Part of a small language model's weights: a variant of Adam for these matrices.
MLP neurons of a small language model. Each row is named by its layer, matrix (gate and up: input weights) and neuron, and shows model dimensions 0-255. Each number is 128 + 24 x the weight over its row's rms, rounded and kept within 0 to 255. Numbers have three digits each. A neuron's up and down rows have the sign that makes its largest values positive.
After each neuron's rows, "fires in" lists the words (lower case) most often at its 100 highest values on Wikipedia text that the model never trained on. A number after a token or word is its count.

L11.gate73:123145106123176155086120102108134131113126075121133152100112142108088116139161142150095133131115116135102169143105149161122151135149178101169123109116159120152111121151087139147141114108153129066151123133129146124105128137111080148137099145152134107112111149133153107103096114118116149148169145100197132105132161132161103134106159117159093143097150123108184121191095121145121124181124105065086126130116132097130101153152118079119108130159120122143151143154110139165086161095157138101114140173136135132135131130145138138107112122149118123124120170155079122122130123157144121106114093088155130092153111095065106141085118129107096119106144140135124103117096109104120160102140103135128119130134118120110108094130105112132117095133116139100094174125160128132117184128166144
L11.up73:108169147123137139134139151124159118103125107126145135114157070115208092141124087141135148095096149147109109084131094115101148139113150133119163152147124112080117143148125149107152164152144110125133133117112112138118158098126114094133070109109120104148179146128149135142135148110140146133125146141145111138152158138171129122093108100138137122120183134107134081062150111141139152136102107129113130136102114147169120137128095128148128087167107119146108112101151149150123157135106183126117087156160106116138113147123147125115126123178108176091125135105158125071097124131136184113146111120147146127185149118127153101151124113201141113126127127088110096129130144101116101128121107123137153140129179145143075158135094108151129185111128136139102129113133098123106135123177129
fires in: "that" 22, "these" 21, "which" 17, "they" 8, "latter" 5, "who" 5

L6.gate612:125134100118134127119121097129140142123114120120114113092132100104087118137138099120161130142106114171104094143117100127167170127105152148143130131116133152135054132125134103130149127113138102094134116151091139132077121166122118180176104202107146131139118095125140081141114140131146128158130146095116141160106143108165147122092110175127123146141110143100141115115088110125144160111129141120128115084139127112097126118118130104124086114115135152076125126090112080126141108092114177122145151125092187184143138119187097132081163110095112147070146121138136114093140102134141147120123140134126137102164090164101116139109127149151125131123117190180111166108168146155160146142130139126150146119167161119138092111179134131097143137129147137141144125136120106126133124170152157
L6.up612:123133138117127142102110154110122143145121118139117084089131146103120115111181090158092119104115154124092145106137116139096148141133135143194155130160140135177148123110118109114100166154113109128118123091175103116101138135096129135137125109123154096144101126137121125126105087190159151104112124149156106108129142117088117074120107133129113155119134165138178139114125105128108082137152100153111150157119173167074079099115133133133168142120109105156147138112170120119124126119133134132128083097215147140149106097137140113158150127088164139127109178136134132174128145103119110132115125118141143141132154118158122144127133125131153129099143137167139155126105182088061128100099149126145163129102135106186156104091129172123150146138128160133138122148104101148132147161135138
fires in: "many" 15, "both" 14, "of" 9, "few" 9, "are" 7, "two" 5

L5.gate685:130159145150110153145116108137120125121110140090124147101162125120119151102176115125097158126148092182116112148135124137154152153141127104124166061125189178142151129089144107122117150115151093181146134086154128097168102154137115119075120147112141105133132131118112142125075131101138101104093167165139128133137135151130126098131133143106086079116103160133111113161126091108090131120129112115094088163111153100132114150113162140139177116137083115124171135105113118124076163133102109137132113087147106106094140107102122130153118072120159124093125118169122114111159166097118083144120141143135126125154151131106073146116143165100127121111145109122107153154132129128138158112112120143112120144155174131123078123150148135113139104154085109107140132078112125171149125106147136
L5.up685:114161119132105126104071133125141170147158146108104121149118144151110140114106144084078178087128093125158134148151113104114120093133116138133090139125119144195134106107120135130122081112113126151131106127130163116114124101155118153131104136141134088134152153131111138158157118126157183178161154170151172105123139139144118108121078147124114170114106134119129117137113125100140113175124117174119137191156133145121119096148115159103138131109116129131135095072189108143126179096100166166135137136151138131112109148092154150121102180158125130158150130177140129165173109123164128106123160107126155150105126115145134142151094108131128142175157121162097150129148119118137151148116128078110120137172146110165125118146141126105142126109123162136080108117160129147147117128170132
fires in: "of" 43, "the" 16, "neighborhood" 7, "female" 5

L9.gate875:098166126092093133124115103120108129113167130109115111132133130123104151142109135144115151168117136098124122157158159148132173145114151091085112135134157123148138111118120150128154135123152128146110105154136119161142145135144107115114124153119122091103150136138128125116135138105165106136111137100148166123080148139133087143105084191123113120089130177110140135137121107115130124139134114109120109184145153172102127110119101149124146140159078157126140133130108099150143126087104119096179148115116171065133164116141147099164122120117193112127153075168133117143138135135126124133132122120151130163101134134091117108131136152117204130086133136122120140120168155080147101145080115104112116168129097149101111087142191166099102104145128106165116116150105160167133136127123069
L9.up875:129125147074123127113105100153107127125142144138137160144124106163128184114123179127123136148161136140123100117114140098108141128112110126123151132057133143124160126123151128066067131124113137152104122095127093147157098136114079137145115124156132145128169157143141144106124107169105126116112111125107164136114147146098148139099136137116157150095117108131123127126120154125175105092123091141157124127088136158077124117099163131145132109083104154128061123104142130123148111104093149122150141158093146118112120178137147108148113079106183102122144127119116097126105169131105106130149125129217122106083169161085125136113117097127174127135120141157144134170132146145146127101103100143097127133152095131081127106117131089118121132100119118162176120165123124150110140116156139
fires in: "is" 51, "was" 11, "are" 9, "s" 7, "to" 4

L2.gate748:133144100115126157117097154115122189114138101140147113121127128160115135127108148100086113157092171108134114108093117167105150155145133095114138104095115101129136111108116137120101067105120143109164143124063159155183089159137089123160134150120137148108112169149150141168116146100121123101175134129150186091083159094154109094160145110113133091107126138153106138135119133170166099147114076076126098125118135119124129141144111111126127136130158146123122120132156171126115140128116144131176156103127154132115144123161079133121142113157082137123162121102132125108108134141101099135151122133131174133117112135128118142150126171139162138154121104105165157086137133079137123180099147087164105154130111116125146150100105115113095107195154134109122157122130141150137118113129103
L2.up748:161125130089125081097131125149142138104091129134102143141138092107140171084145068095138122134130099180131123109138139138088136119099099083146133164095111156196113142117132137168127106107131141115115132130107071128128121154108114109125163133105130139118138095127149142165121106121124107114109105115125142177139117123066112148152154158135165120172143116087150142126135130135139118112118146134109123109134115128139128152114139157072142136141112173123197165095129126149122075120122146126151137150069095123131087122142139109118104106130125132123153143110137105112094146113146130086116139126098094144116154091138113099092150089131158143126101127121131128147116115159105131146150125118103124137098129135101098082070148127173088089127162119125148122084114071147124126099072103
fires in: "number" 20, "date" 10, "is" 10, "first" 8, "was" 7, "time" 6

L11.gate989:121134093111117143144138166159140123176117110160159129125123139172122139175149135128164107080124126158164122139114100116110154126102151126102165129075122160147156136100131106085108135120134113100131144119139093142130129085076101139097145145162183112133141130149147134135081156119108166121150161164136128120170129146164149141089116119136141154114102105095166125158145125101126154096125134112118101116114185094172117104148147133123158173138166127116111107084132099131138178107114087169127142142153150143142129103113123121148084169156133133133119131176133136142071129108127106133182154112145133138113117088138150113161164121133106136113175190097125113089176134150112091145124118146139120121136114129153111146108133119116102148098145123124119137133143112182082098142131114
L11.up989:088117110080122115099118155127125150120128077155129135119150084164098090129117135092129137098102142176124114116111107132126144154112118149103119126118157124200147124117125086124140139126108133113161118151104097153125086113127102129136148205144193104097139088105129131135111176103148124099142173145133097104110144123128128116155121178127134094106137118114130119133141153153088111152153136107115109107121131103155095146150126123118121182141132110114104142131061099119129121146156161144189170114145155100141140156122086114147120143122139091147123101172110136129066073142141115159106140129136108103127142108152124166173135129161111145129180129135131128124103170134104124129123138097085120148138148121140108123120134102192129117107143091116114120141162084154124113142123125
fires in: "had" 36, "has" 29, "have" 18, "having" 4

L3.gate886:105133099139169124114150101104127156126144110119119141136158091103136120142159126131121159160146133153164144108134172116155105136096133160151093143113114149142148103118117142108161100094154098141112142111084112124113125131119099151142158146133130116123119145121130066151128152125154121123114097138186127120098129120125152103142176178121126139117126123101123140107127128138116160167111143122118114163149157107130092107099160152155110163159161123131164075138125143143161175090125152129126144111183145111103091162133137109098167120156117105105176104121124088108127122094137161111116088093107127136114139172103118119135141175085133151085137138148142176120139159155183176116126126153056140121146114175082102125110118167111127096170152142133112150086127113125112134144103123
L3.up886:111123179102122117105158118135150109126179082118120144169163165118114120128130119103145134081076116124171153153168132133138116099142157165115195152123152133126127099101179131116157133145101085086101123190111137133112127122100098108112145116150152107108117132139134115118137128165153124141095131167068133132121110087125088127129106172111130130151098164134137096118192155120145120158109152106141154168149153145101138109162104173128119141141148140133153088141152146131136142147136095115113132173117130160112105147122141136118163120102138077136097111116067124129092106146125139126140118159155112098142124160125142147082127141110138121126081159169115142118113122070143140131071112116123125096129092114165132148147134125136141154153130154145132118119092113131116137125175104
fires in: "is" 25, "can" 10, "female" 9, "holds" 6, "have" 6

L4.gate699:139132130138124149102118118118102115157124094094175133134137108143125172138114147134134132145112176146089136134157102101137169078158136169101099144109128151117149165136114090144112109106108104122142110127137141118137143112126141142136123129128140120126168114193128149088149162133132128157107121164137128090124146143090126148154151147109192124110147099145131114121103091104126120139067134097133132135150152142147124103112129142125155193137150140139160187177106132146129119094142103157135169111156166143170129121097126152151125126119157140117105084126081155082146111085079151076146126114131103115084081118126082156142135117099136140137124139186140133134124095146122139121141137165141137120190148148134132114159137131104166143140105127140093137172116063140127099144134130
L4.up699:171170133136130136127126104118060129154154130167131150082162168126118159115105121091067121091153091129115160145119079088145093118142128135127135097129137127081171132119136132082129125120130132100152136129134099104123141101103099186170121107141091102131087122145141133097086108164088126152123141121119169133074160143145106098105133143174126118130126147137101092134121107137113127155074165126121134144174126161092136151100119143134111149148109095099139118165091147101135126158102185164119181121156146122147128148112148132094102141092135124113115154186108160130089135138155137110140130159125155100112112110127112118105107081108155117110146163111110135125155108145117102151168110171129142148152129158120112143133152161139132097097110128122128144121131133139160136117107140
fires in: "to" 24, "following" 11, "during" 10, "of" 9, "despite" 7, "because" 7

L4.gate187:102110127123126133136067171141115143162123124128125152097144118123152137110133120112091135170149109139153129139131122152134131137139175107121151101162148124177147108130150171110151118113170160132099114099137107131152084128126116117125142130157126139086085133134122109127112121092113131130109099168191107094179088127117105125143133096141144154084134157135138141100102154109091156099154133120089121133112146137117142086107150141131169159110117105162109161140117110143111176141102145169174107112162106122103086106109130098161088127136144161084107141080092105087096132108089123090130116122114092106152144131147125102159124144090140113125122099144125118145127125115115081117105147097134062123157125108145120094134088125108130117159144110126112100070104158106158103107085127
L4.up187:135119121114127121166151131166128140088109110159119130124158119097093105090148147138137128150118144096142124148108130146125104148103135140150108117189136121121163150140119114140164109131155097156124118151128137137163097109135146088109156143091098112140108140139189130108119122134172102163128122108094152128093119156080107146111121176105094113096097124134113141108108110091144152099153108136125144178150079115101103137127116144136156122128107136102178143152170099142138065133143154142104104152128142133113124120115064119157053126116121119161161144164125109107143093106126144127182156118146175129098113112124104097110130109129173141122160120157142096103173097133114108177145137117106116119093147123089146124096127166152152108110060137113108153132161138141131140128108137
fires in: "of" 38, "on" 13, "entrance" 7

L9.gate613:163156118154131169151108107137130166154121140120135188176121071116121118154129118161154136142132143121127133131156118110134126159112139129141133135095118156148141109119152130140227123092155140136129160114151140091113127064135111120118146132146161144128130099120109167143131118087086131126123125137184140143125095130105137127102106107135134131121121170121140077145169119156122128085144109103158132117109178174067144119163110168095133171126106122135157155135130133104119172092104159157144136126113130149108158117158133085131134107108139149140102120103162132080140151142108124157067158180110127153097175146134072103145136130143136137124156145132135111125114120115163157163084145129135133128134145108103078126145155106108134139134167114134146127104107142111141163145123119
L9.up613:160132075114187109115097118174111111107096140097133152128123129122108108151117098131126150157150142128135106111147142155137089123100113129120163113173147118119136166135135111129138109069132098143116087132140079095083123145121138171128140146106113135138106140133150127149104120082155140130151123129158084158146096146117122162081107095102118092082164081160138118135076106115131104152112115123126103118100151145110141149109156148106168161108120117099108106133185109101147119131147134120072151140105155098122095137108111094112150100123142144132132150136104139152105160109091115145115132149120137173139144108109129136126115153104099119127144150095135130134114141126123108133069082146096170121130095132130095163118131094088126146198121103078095158136110130134107163159126160
fires in: "he" 15, "they" 12, "she" 11, "it" 8, "i" 8

L9.gate709:131163101110108152135129120124131103123142107132072103145153120136132155145109123134114155174127121121099106151118143112153137116129134072120089095127157143158148176147080129093160112140138146158131123126140141136060130126139119126105104151137138126119134132093117159167139102149130172172127156099141139127094123123162077123138099154132146094119103124189070149121103109108090133117121116107108131165084133131127172084119145147103148131118111120083132125132136109112197152127148190092135149141131162137117146146143155138141100094156153095137136118171081095126079141119108105119117138154169144150123148185135102114150121099144147135159120109109139133151137129108139095124104144123082159148105135142095110109123097151101095165112103124105177083118122115154142158122120116
L9.up709:160166167151150134127053150136169127132153156122165132117131076101100150177132095113120141133126123091148132134113150176151126082117145098105130152119141083128162113118123114137125131109121139139141106120110104117168180167121126141139056137106154100124142146137122143142136094144132109154120169097108154144162113179146152140157181113094127157116178092149148119156139148100115133082146112121108133106116106116119139116087119121142136125114132146123076085151139128134116151135119156143166141141144182139129127105157129140159124121108143091140114118124104116120165113127137118176102108091174126092089160105132113117155136138120105098144131164124164148117112104130139137118066116172146144136147092134110138118124117110105112134098101088120098084140132150117148089105139082
fires in: "is" 24, "was" 11, "s" 8, "does" 4, "should" 4, "as" 4

L6.gate721:158112110103107163124128097133098137126072104152166130090143137162113106137106117153103106120134102198127143153095149133143135111108137097091123138120126162100140135116174098145097121142133119167144117129101130128123109113137122129145135184143116168118137090139113156086150126141109094162109168113137152108144111119116133128091132127141121131113122164132113167107117114083119142103145122153134099120124084150109126141117189170117110105132097164092129145108106125121164143151118138129152133151149146165103112141102175155176174113112130141124114113143167079079147156152126162103156146118138117150138092104124100163103147092128116129125151132232117172137132125122173139140134144145108105153141120125155126099093174111125117127109145102116108107125164158115109150122131176
L6.up721:121166171125145138118124094099107134121139148136084112078134193089134161129090090153144152118117091149150129145127137125120100142103112098119142109121177135125153163137096127105128174104087105066142118135192163126136136144109137150128157110119143118175119129142135134136151151117105159150134126129128128122134098163099123118106166152108140152091147165131123114139087102119166126108123107113120097141102106096138135110166115149140067165130120098148156132176117065114174129156105119140105116139150107119139114143122082131144134107134147154097130142143090139130147154094140139134135114152152138177163106158117132149109107126155089152118133158105127137160107108150090155121110140128117123128093102174109128081134086162132170165117100152144149143088118128101148125081126159
fires in: "of" 32, "well" 12, "among" 11

L9.gate141:096146116115122151115119116110141118153115107102149108117105127131098122144122058108127104120154091175094134108126151163140086175104139142103111058138084129135073131108141114129126122132185128102149167147157090139109128154128103140136124141147103140139151123111079149158096131137145123138109120104084122141160091138149113110096149117133112124100118157098160117117152137118111146126130116113098107127173148142058125162113127156144162133112100143131154156103135135088165102145096126133129152164146119163119138131146159104144174096095147147137139128123141112118138126086133169109113098163152118190095142163070120149174112125167108119100117187138133106146083147132130157135100143102116126152136114143114117110124123145082120142164100150093100121131115148155146152121166123
L9.up141:128112090142166146157176121118141109108128105112112163111131094159155161135094108111113132135162127154145138124104097112125109109110128119101170105134114189132142092137151125138133158105096151128143139111161138142127114128152098108107105133162131090128130177111095096128133104126116131152115131125122116139108108112159151177134140144128152166092076123124184116073138120134121149155107100145120124146164098157126122108095139102157127100095104131100129175103126101095147153128162144108157138148175125118136130110153096146158126087084138117120066113111110137154120115105148155103112166139118116156108138149143116211129110139136091116131120143137110123121115109121112148178114136133143144114148080155153094144142159098151167117096105176150153090091116146169128140145156180
fires in: "of" 34, "new" 10, "among" 7, "rus" 6, "100" 4

L5.gate442:096135119113152119155152105116080158112143129136130143153153107163109132149104124126139097097169165127119120118167172148174168119123109096112096136146127156118112152155166115101154091085134114116118125109118116144142114131125126132094160136113135095142154150123118149118157140118139123116103164120123114099167144115107111167180132163093122115104108125129126099108141111135123132129120158114158136176101169202130097165152110134128124127121134131119143164151098130111118124188142118128130152140139159102095137121086126152126123119139190183126148148134103124163094123158131132111101102103117135091108162136107119128063151102126142110132116134103169169114142134162173097099102114083098073148105111113130108137136129136190166095135132129126099160084107171154103125131117100
L5.up442:152097137138108146155122121108124128159157155122135082177137123093160122119114152153143107100140120120131148109101131108139149140167136159107135136087148140159125131125139099121127092145121125127126157111096107174146124125141098096125140139132180190135124121101127087113131123137152109102148110147114105171151085108129145152143127114121148137150125137111119087090164164179136151096137114130192132120114163150140104156166150129139107146103174161150147160159137122138146155156140098120138134117125087089121162181155101125102107132133140102102143158116136122074095152122098123104138099107122086093124123132117134121108145104123117127071133172097115115142086201165168129160114156164162122129148137120113096154101120139142067131128142133146125126142154091166115144116076117
fires in: "has" 53, "have" 20, "had" 10

L5.gate577:123158132127129146140158094126150146168118126130120168132143135094104116107096106117133158142104149128108097109144111120093111135131097118156101146119150126179148137134106173117134130148170149101157162109155148150118104104155098216168074151133147104082130147106098122147137158124170130177128132142089132141139137135156075094195079148121090180122128121096123110166121155134123166125122095122077125153084145087134087166162099120154134172164115125152149156140145161127131113093127118162115157139122126166115140116131139127137098105150129137100137118173107108148136160117163168125117109105135164145134137122123114124120092172155123095134169127138107130142100123109133132092148140114127131123150126151127131089117128137119147136104117126138119155114117099141126166165166171
L5.up577:184149120140103152158161142176121153110166132090128114063058169087097111154088150154103107123107091141130127126148094117141117122123125119143142128141125109096135145097109144152146146126160122160109103113152107125073118103137170106130112165136122145116126150164129132139131141122137122152127120135203136151142170093125109119124161095106117139159129135138129083148082148145129105092100147102117106121104139135099114153145113145125128130160147115095089106127084084154163152138106152089114069169155142131087124130173158126161120151107158092124128125150158108127136116095137129155115123136108135125150081156085133142104115117152089140150104131164128109130148151159120158134059138163146157105149149127151114121161131118141133128128138106120085142121125104096167128130125132
fires in: "there" 34, "these" 21, "therefore" 4

L11.gate469:070132129104134124121152134112111123149122142145134123144127098136107149115099055145141147121148129127116132154117110099144113140106109120157135129137134113085141150123118117088144108108156143085126103141141128095112148151119162125164153125154157110040136168100116078116108120155100165131113135118135173132104133144153099132128175124142144153109118110134143129138121122071130141170137107138119166156094159103131117143164154124145142153124093115080106110084102123168132178112131163177136149091160166131122126139119101089117136122188119131085193153126103127141150107109161152104144130136129130086142122142156115124105148118167065128113114164120097165116154140122171140116151128122127089090153101116113139129136130118092121098129109144116143165115104143147126097132124072
L11.up469:141099118132138148120181119127125156132127077164138111083142138160129110165141168124144124092133113137105117080108113109162148122121122199155133140142137128138144096076074147116143096157159083121148132133144139144123128120141125090145135107142141140125125154095165121167152130108136113175120101146135108138188139133134122102142109125132182121092136142098131130110123154173138138080143121146172142121108106140090098153141132121159105136151146141150079140135129139124130119151116113152112143183144151067147121122087097159163151095112141127134100105135121113083090145085080132107124088172168159142130147119141105084120149082072167146153135167125168107113129146139146120106112123107131118104149167127148105146109129121146168125117133124093138125127111129102101109126155149
fires in: "is" 38, "has" 17, "have" 10, "can" 10, "are" 10, "had" 4

L4.gate33:093131132122148137179113114081155144157132162144121146092098175129149114144137147137092111127131127083105160126142162127108147097119163128140132105131174121138132159120141160131133116104125176155094134112094155116114113175090120152180131120103140111062129150117137155137075159098138087123108120144149093152141125128148098122129135142144095098055085194090151157121123142118125121182148157103131112157155122176143116135104098117133146156127100136150096081103126134084148145158118115121166130111150130123119130135141137091161126109106168111152118151123098153127099128144103127077119111136142106106115164130122116152121098096135119110130125099142116157152107142121150100112111182162140074129149121078146126147169130149110126083162113132117134134129109112131116150117109128
L4.up33:104112123124163124133119155133123094124150156144117119118095145123095103098111179137113122137135127150131119137110127116132098147130160147128122131118138144159118116153162078103133141149171148123143152161185079124097105171135146145182159145099144118148084145088175142126136145158158149143131159122156114108146164124105099115116178146160097120063149131112135100105131150141106160101120113125103136146126139135128105107138118167127131140146105115113162106127163107132112122115201108125105120156154130119168144154129108158174145149163121140096116138158110145130134120123130121091130135096154118143139133129176096143092145093154098108172106137167119115110129112110150147124105116175102121216167146149130124164109146151099160101097120155106099137155130141187118136134104163
fires in: "of" 30, "since" 8, "also" 7, "there" 7, "no" 6, "only" 5

L3.gate859:109161119112148118140121115141121149136159091133152127167139135161148112128132108158149108113071115116146145150137071173117144091121111122133113113104105131152104121167101110109107141123130124117114125133118111129129150119119078132186095116111098116117152118080158141124154130113117116140142144108139117115141157080149083115187098118160076172096134175125125164139135140137138085166167140123129110131153139131080085092138086159161104146122093120109149170171128145164154150121152132096150152164111097095126125105156155139125132125133132109162117139136141137129125123169090136092129136101147163145107123132141115095115122152135142084136126134121100104076091094103125175175145164117080138133160113167138112118180107115149156119134095157148145130167131141150138153098147158
L3.up859:146129119139111078153119153123109077128107098130129136088142153125174068113140119139105137104153121116133149151130076117163111150129104127167113146137159160139121151178142107146146104134145144133113123118136124150105141096124148140182118079112125137104120147092084196114109145133127098121152152121130161129168123129118117140117167148157111090114141137125094136114114151157173085130115118133094126094116126163142139107142107134142104138104121098137116091134133144118132121088108148132127140158179119131147177224094118084181105135100156150125094108125126141144108139145116130146148128130144092173170135115155149138125104136118142126120117151110106112137124110102157110118115141113143115088171148180146116105135091151076133112135148177132102083102115126157142098123116164
fires in: "there" 26, "of" 7, "almost" 6, "less" 5, "already" 4, "neighborhood" 4

L4.gate186:107149124104151134097126079069108165132135149150150136102158109164107173138139108127156141122107152112117134151168094147143148104123139134113103101064158134157155168140160107103120101082136114131137150102124139081136070120083110155163143097143125065134140127140118128121068160105134117120093126146125118117107122127080098140098092117146149091111107131141149133113150087083123124141128122123131128141099093162100105116148141127105123148118132144126153102145110130170144133120116106152136146123130130129093126116149118126132143090173117156102090118142112118157147106188097133153115119101146124128105138140149084120088132128156161110114112127102126145118150160138144131073112152154179098105128135114134160150112150148117172109173127145106152203173104123143135134128160126
L4.up186:141112076147174128123124127120139161104096109126137142132136078162134144182118137109085148161087137151125098115110128134105134119104167145131165129124180117157104145138166131099153143143147096147148124088168121124141105088111124122114103115145129124154130151115164093158125115128162074181115170150161158115130127096127119103153138130128133122124141129166123093146096097129115150120114120093114125147112100112106107108131152170148136089069159109140119144152135131155164136106142114149129126113179120082120125101103115110121152117167111139099136138094174094113159120109152156174132159123124115188085107082116117091131102146128120128125143139094132190085127143122117166103130088146099124120108133121126106153107083128153123113152139116097109142102097147067122151144146118
fires in: "she" 43, "he" 28, "her" 22, "his" 6

L9.gate1017:089129129147137145138139102075112124140121170142160095096162111108122112139177114148132122156120128144151118147104123170129123141121165092104189121162128097104135140103117125111124126121132149118171120136118120098117167139098126142099138138121126093120157103110127109157075146140107133148119125112127109138156120098162090153116177148142140143163131153130136149124130093120130152134121134126095097225161148126118157112123143136113154090134123138123114152121116114159162118141120070154163100102072118162129124127150102128139101085164141134100140149119131113123134097123139167161125097140148148115124120091154103133141116112150109140093078133178092120090142115098151132153130131102128121082110142095153109070149140166088112103114083177130126124153177104169165117119131116
L9.up1017:079153152111117119094139120139152125143114117145140126151110175129107120066141136128091132141128126090108132113063158130133115151107149135163153144128126142099132124126145149096138108116163153115143128133119203089148117124127170132176128150129117098151098102116159118122112144134159096149150092136115135130115166147132077123127078120100128087138121087115097165129081107094157131114092161120133134129146108144117093141127169115137158109180170178122163131148139112162127080129124135165127108149109112141118097112117107108109134156099105115150160115149112148095145125160137137136131172114136120141130114136144169101152137102160088123081201130169117154113137137162124135113125093123157135093099120104170156123125174152122157099138117120096092143137141113085113153148125144
fires in: "of" 25, "for" 14, "produced" 6, "that" 5, "founded" 4

L6.gate994:098104120130102129124127149084115091143082101166096110114131137125133106126175115133118166114122139133120104118158152114118114154104145139106128088107167132145106137110086084133122159107146129128179164133118137113121141169110114156147122143087112119119185093187110117146130158120167140115085154130131108082169115177130126101123147076130140097129110109142142134142165105134150138088140108119139130119161150150087127088139092113147138114097145139105146163162121126131146149131179112102155122111097131092109117113110113108143131127094098132148145109172093136105110100114101153122069170107116155217141163157155123124139094078173116121133129140178118109142147148119144175123137142121150172105126118131101147126146163127095115133129145144118101122145149130166135151123120117
L6.up994:167046144074157143144128125121107119134153092118089159121157138133119105188122133143136100166142116140111137122119097119141121116139129066148123113114101128097095150123097161121131118134121127125138112132088128126162105124087125147118119129084118150117098127154110121141088130143179175140129137174105139133157120132117133123156156115170128167099131093143115137086106110133123146129092145150127165146126101161135099130090146156115163110116132128110129163105156173107145186168145115094128092152101117150164159131155126119144121126142131115127132114112098091141108143087103117112160132141123143142145122131184125167142158090147152140109135104109083136110098128112106136144170118098106161106088123154122160119105144092124123146140159094185152136138137151111174156099071138
fires in: "in" 15, "to" 15, "with" 10, "of" 7, "as" 6, "on" 6

L3.gate921:109144094114153120132151081160083162123143115128106186143188141138102097149134141115129171139119110177099135099132107155113170099096143137095151132102166096174151109106121100131181143119155136079118137104140151158168124178124115183127116155096128144149155125149124128123113194108095134129109125136155167088152159142142157124134149109141148083139144147137118134111151140119105146156127112143104133098132130096127115137124105164129134134100098143161117093163118138114124146119141128150122149120139128133107100149135107101117148126073143114112141105122097138115108117175158117130162127098101114165128126091087096108157183146123095144128107129142144143162127131191177126122118144173040137108133137112137104133142110122095122116147129133156150146133103135104133153136128140
L3.up921:106090171147138129112145129100162148130133149156132124170122113169127154136106122105115113130140099113128119164135193128127168126156144172102102111114118145171128106199099139106095131117121128117124120106142126147129125113084129137141110143116147130091141129127118153144129156123143082175115100125112164140131143153130120127104128150131118178095108129155156154133104140144113133135172104167108087146115145108162163145137118123142080082149161104156115082123118116123110130114134166154129104122169125172143114122117160103120118140094152125124158142166096111125122154106149111095107112103153157124116156173123117146132131080152078149164127122127178097169157140088079140136167132121130123114114109138077093066098113164135144136156164112083136140100164145117159156110131145
fires in: "of" 31, "playback" 8, "number" 6, "ten" 6

L6.gate348:166131142163129155156104108116095108130127094136112101151143151101152098148114159174139123105142111149145139100174105125125102166100150130124099150152135093144112158117109107085109127130173106129151099136102133127126150134122098117120084161110134116111136141127131139127121126095115157110146148117091124075136118153132125128137166095142112114116143087135115085141096153065127111117128127115112174204182142184139087136153130115148119099097154128109155113152109148150164124160118136106126126127166148131124160083127162113092161132152080141135111078154135121115111129138091132090089147106157132169106152127120143123111126130110166135111143153152112157126139152142157108120125160118108122185125162113155125150120147158151112124127108119121169106146155127099172200165126163
L6.up348:123156150135118136102112114112162151137128142098145131122111173149140164131162096112115101147136100134120157115128101108114092097100149137112109113150140160114131104102129152140115178151142174142145127130113100189075127115108105161104174190146114115083117172125159108110092163124157125119152101127160129141175142166118116145124174119125127152136136142108142116141113131103148159124132124120092148157155115151125091135140135116152147084118085112129150177150145123098130117164127168152155123131084143173165108109167130116165121137124126102111112067130147141122130113136130131128167083129117113154108096128145075095155140079081138113147116179134096106069106147149116150168125137110143124116103137147142167139118151127110129149080152117108104143141176121153124118100116143
fires in: "of" 44, "for" 21, "on" 9, "in" 6

L9.gate704:113115102095171151121107115074104142126072097140151146153161058146124139125181133102137132116085138122092126127139139156131117151146091112130145127118141182143107140099095111142169094130143128097114124187089133134119125121158123125143112155159133145142157106091109147119107125149152120096112175136174125113108169137108109143169142126126130131121136159124113162145121186092140147155128149111120112113154098130123152102123105170105103129126131121135134137139129108129145137118076115114130111144140116161124130139114109141181117082090088141116157121158120111151137168070071116101132158096146127138124156155148113134130144117126118157184132114130116162094146068136135163153108131115106115174178149091124117085136099144082140107133115105115116142138114138161145129169128154
L9.up704:102108130099158138113155117151154150137152120124089130126097143159112119151144122077089127126127143161136150129125097114110145106154137117101127104144141123146118052141153110126131168091133133174143186127155125126099103138092124152135163145089127124121127109121131083136123118107145115128123121132150149130152118164093118144128174137102148115100113145122076119125090124123132145137099111116148125127113121128146093124140146109137113169096097168146145123155089128104101123156128085128107138149154105186183128122162118120130126126200133166100151183154122120114121114142146172137151138137123119161169115114162116134090115127164102134157128097154095107138090144121109145112147118131073099124087144093125144139086117104136141141107061162088151142138180100074112134110148105
fires in: "well" 22, "of" 14, "only" 11, "than" 8, "likely" 4, "name" 4

L5.gate841:106139124142177139125079109099117139123139174154140143139163152121124173109119109073135144153129137137174097112133143114129109182149139144114135109093094169163104155162140120112120105128100123159146093125131105117146103128165161141146093164121113097112096146124136129130098139142123126166108147137105130135072130131155116085133110175125125101115101129158153098147132114096129167140112120107122160222127128127127131148155151116118145119151138171148127097078155139138114117167101118162134154102120105161107125113121084133154152128140150140070123111129137106122133131153163132136145126096102109158111120133164120135132107150121095138093089103117114114172112117131117131167098105162144122084159149109091129142179128124096118119099157152111083108097125144126132130159197154
L5.up841:125124124114159111128124137116189102121115120103113123100102100092116124134139145149095120165133146113135133091158156177101106124151129103124081107166121151087130172148085108079164151127117105147140105108099067164126155128118138161137150134137100099116070151158171144177114129124139098135124176128154132168153173119111144144161110133136159135103132127098127087117086166151121110106142171112085145111128069152083099107162091157142146167127156136119142150123123137129163144167115120144134139109145133157105114142067097114101131105122126154097150101114094110108075139118141127157136077100145141157146139110134154097089147091115109130137151092113134132139135134128092139147152130119146150103120103137114101093086132117123124119123110112133178130135115150140134140118130157
fires in: "these" 22, "other" 15, "others" 9, "this" 9, "both" 7, "time" 6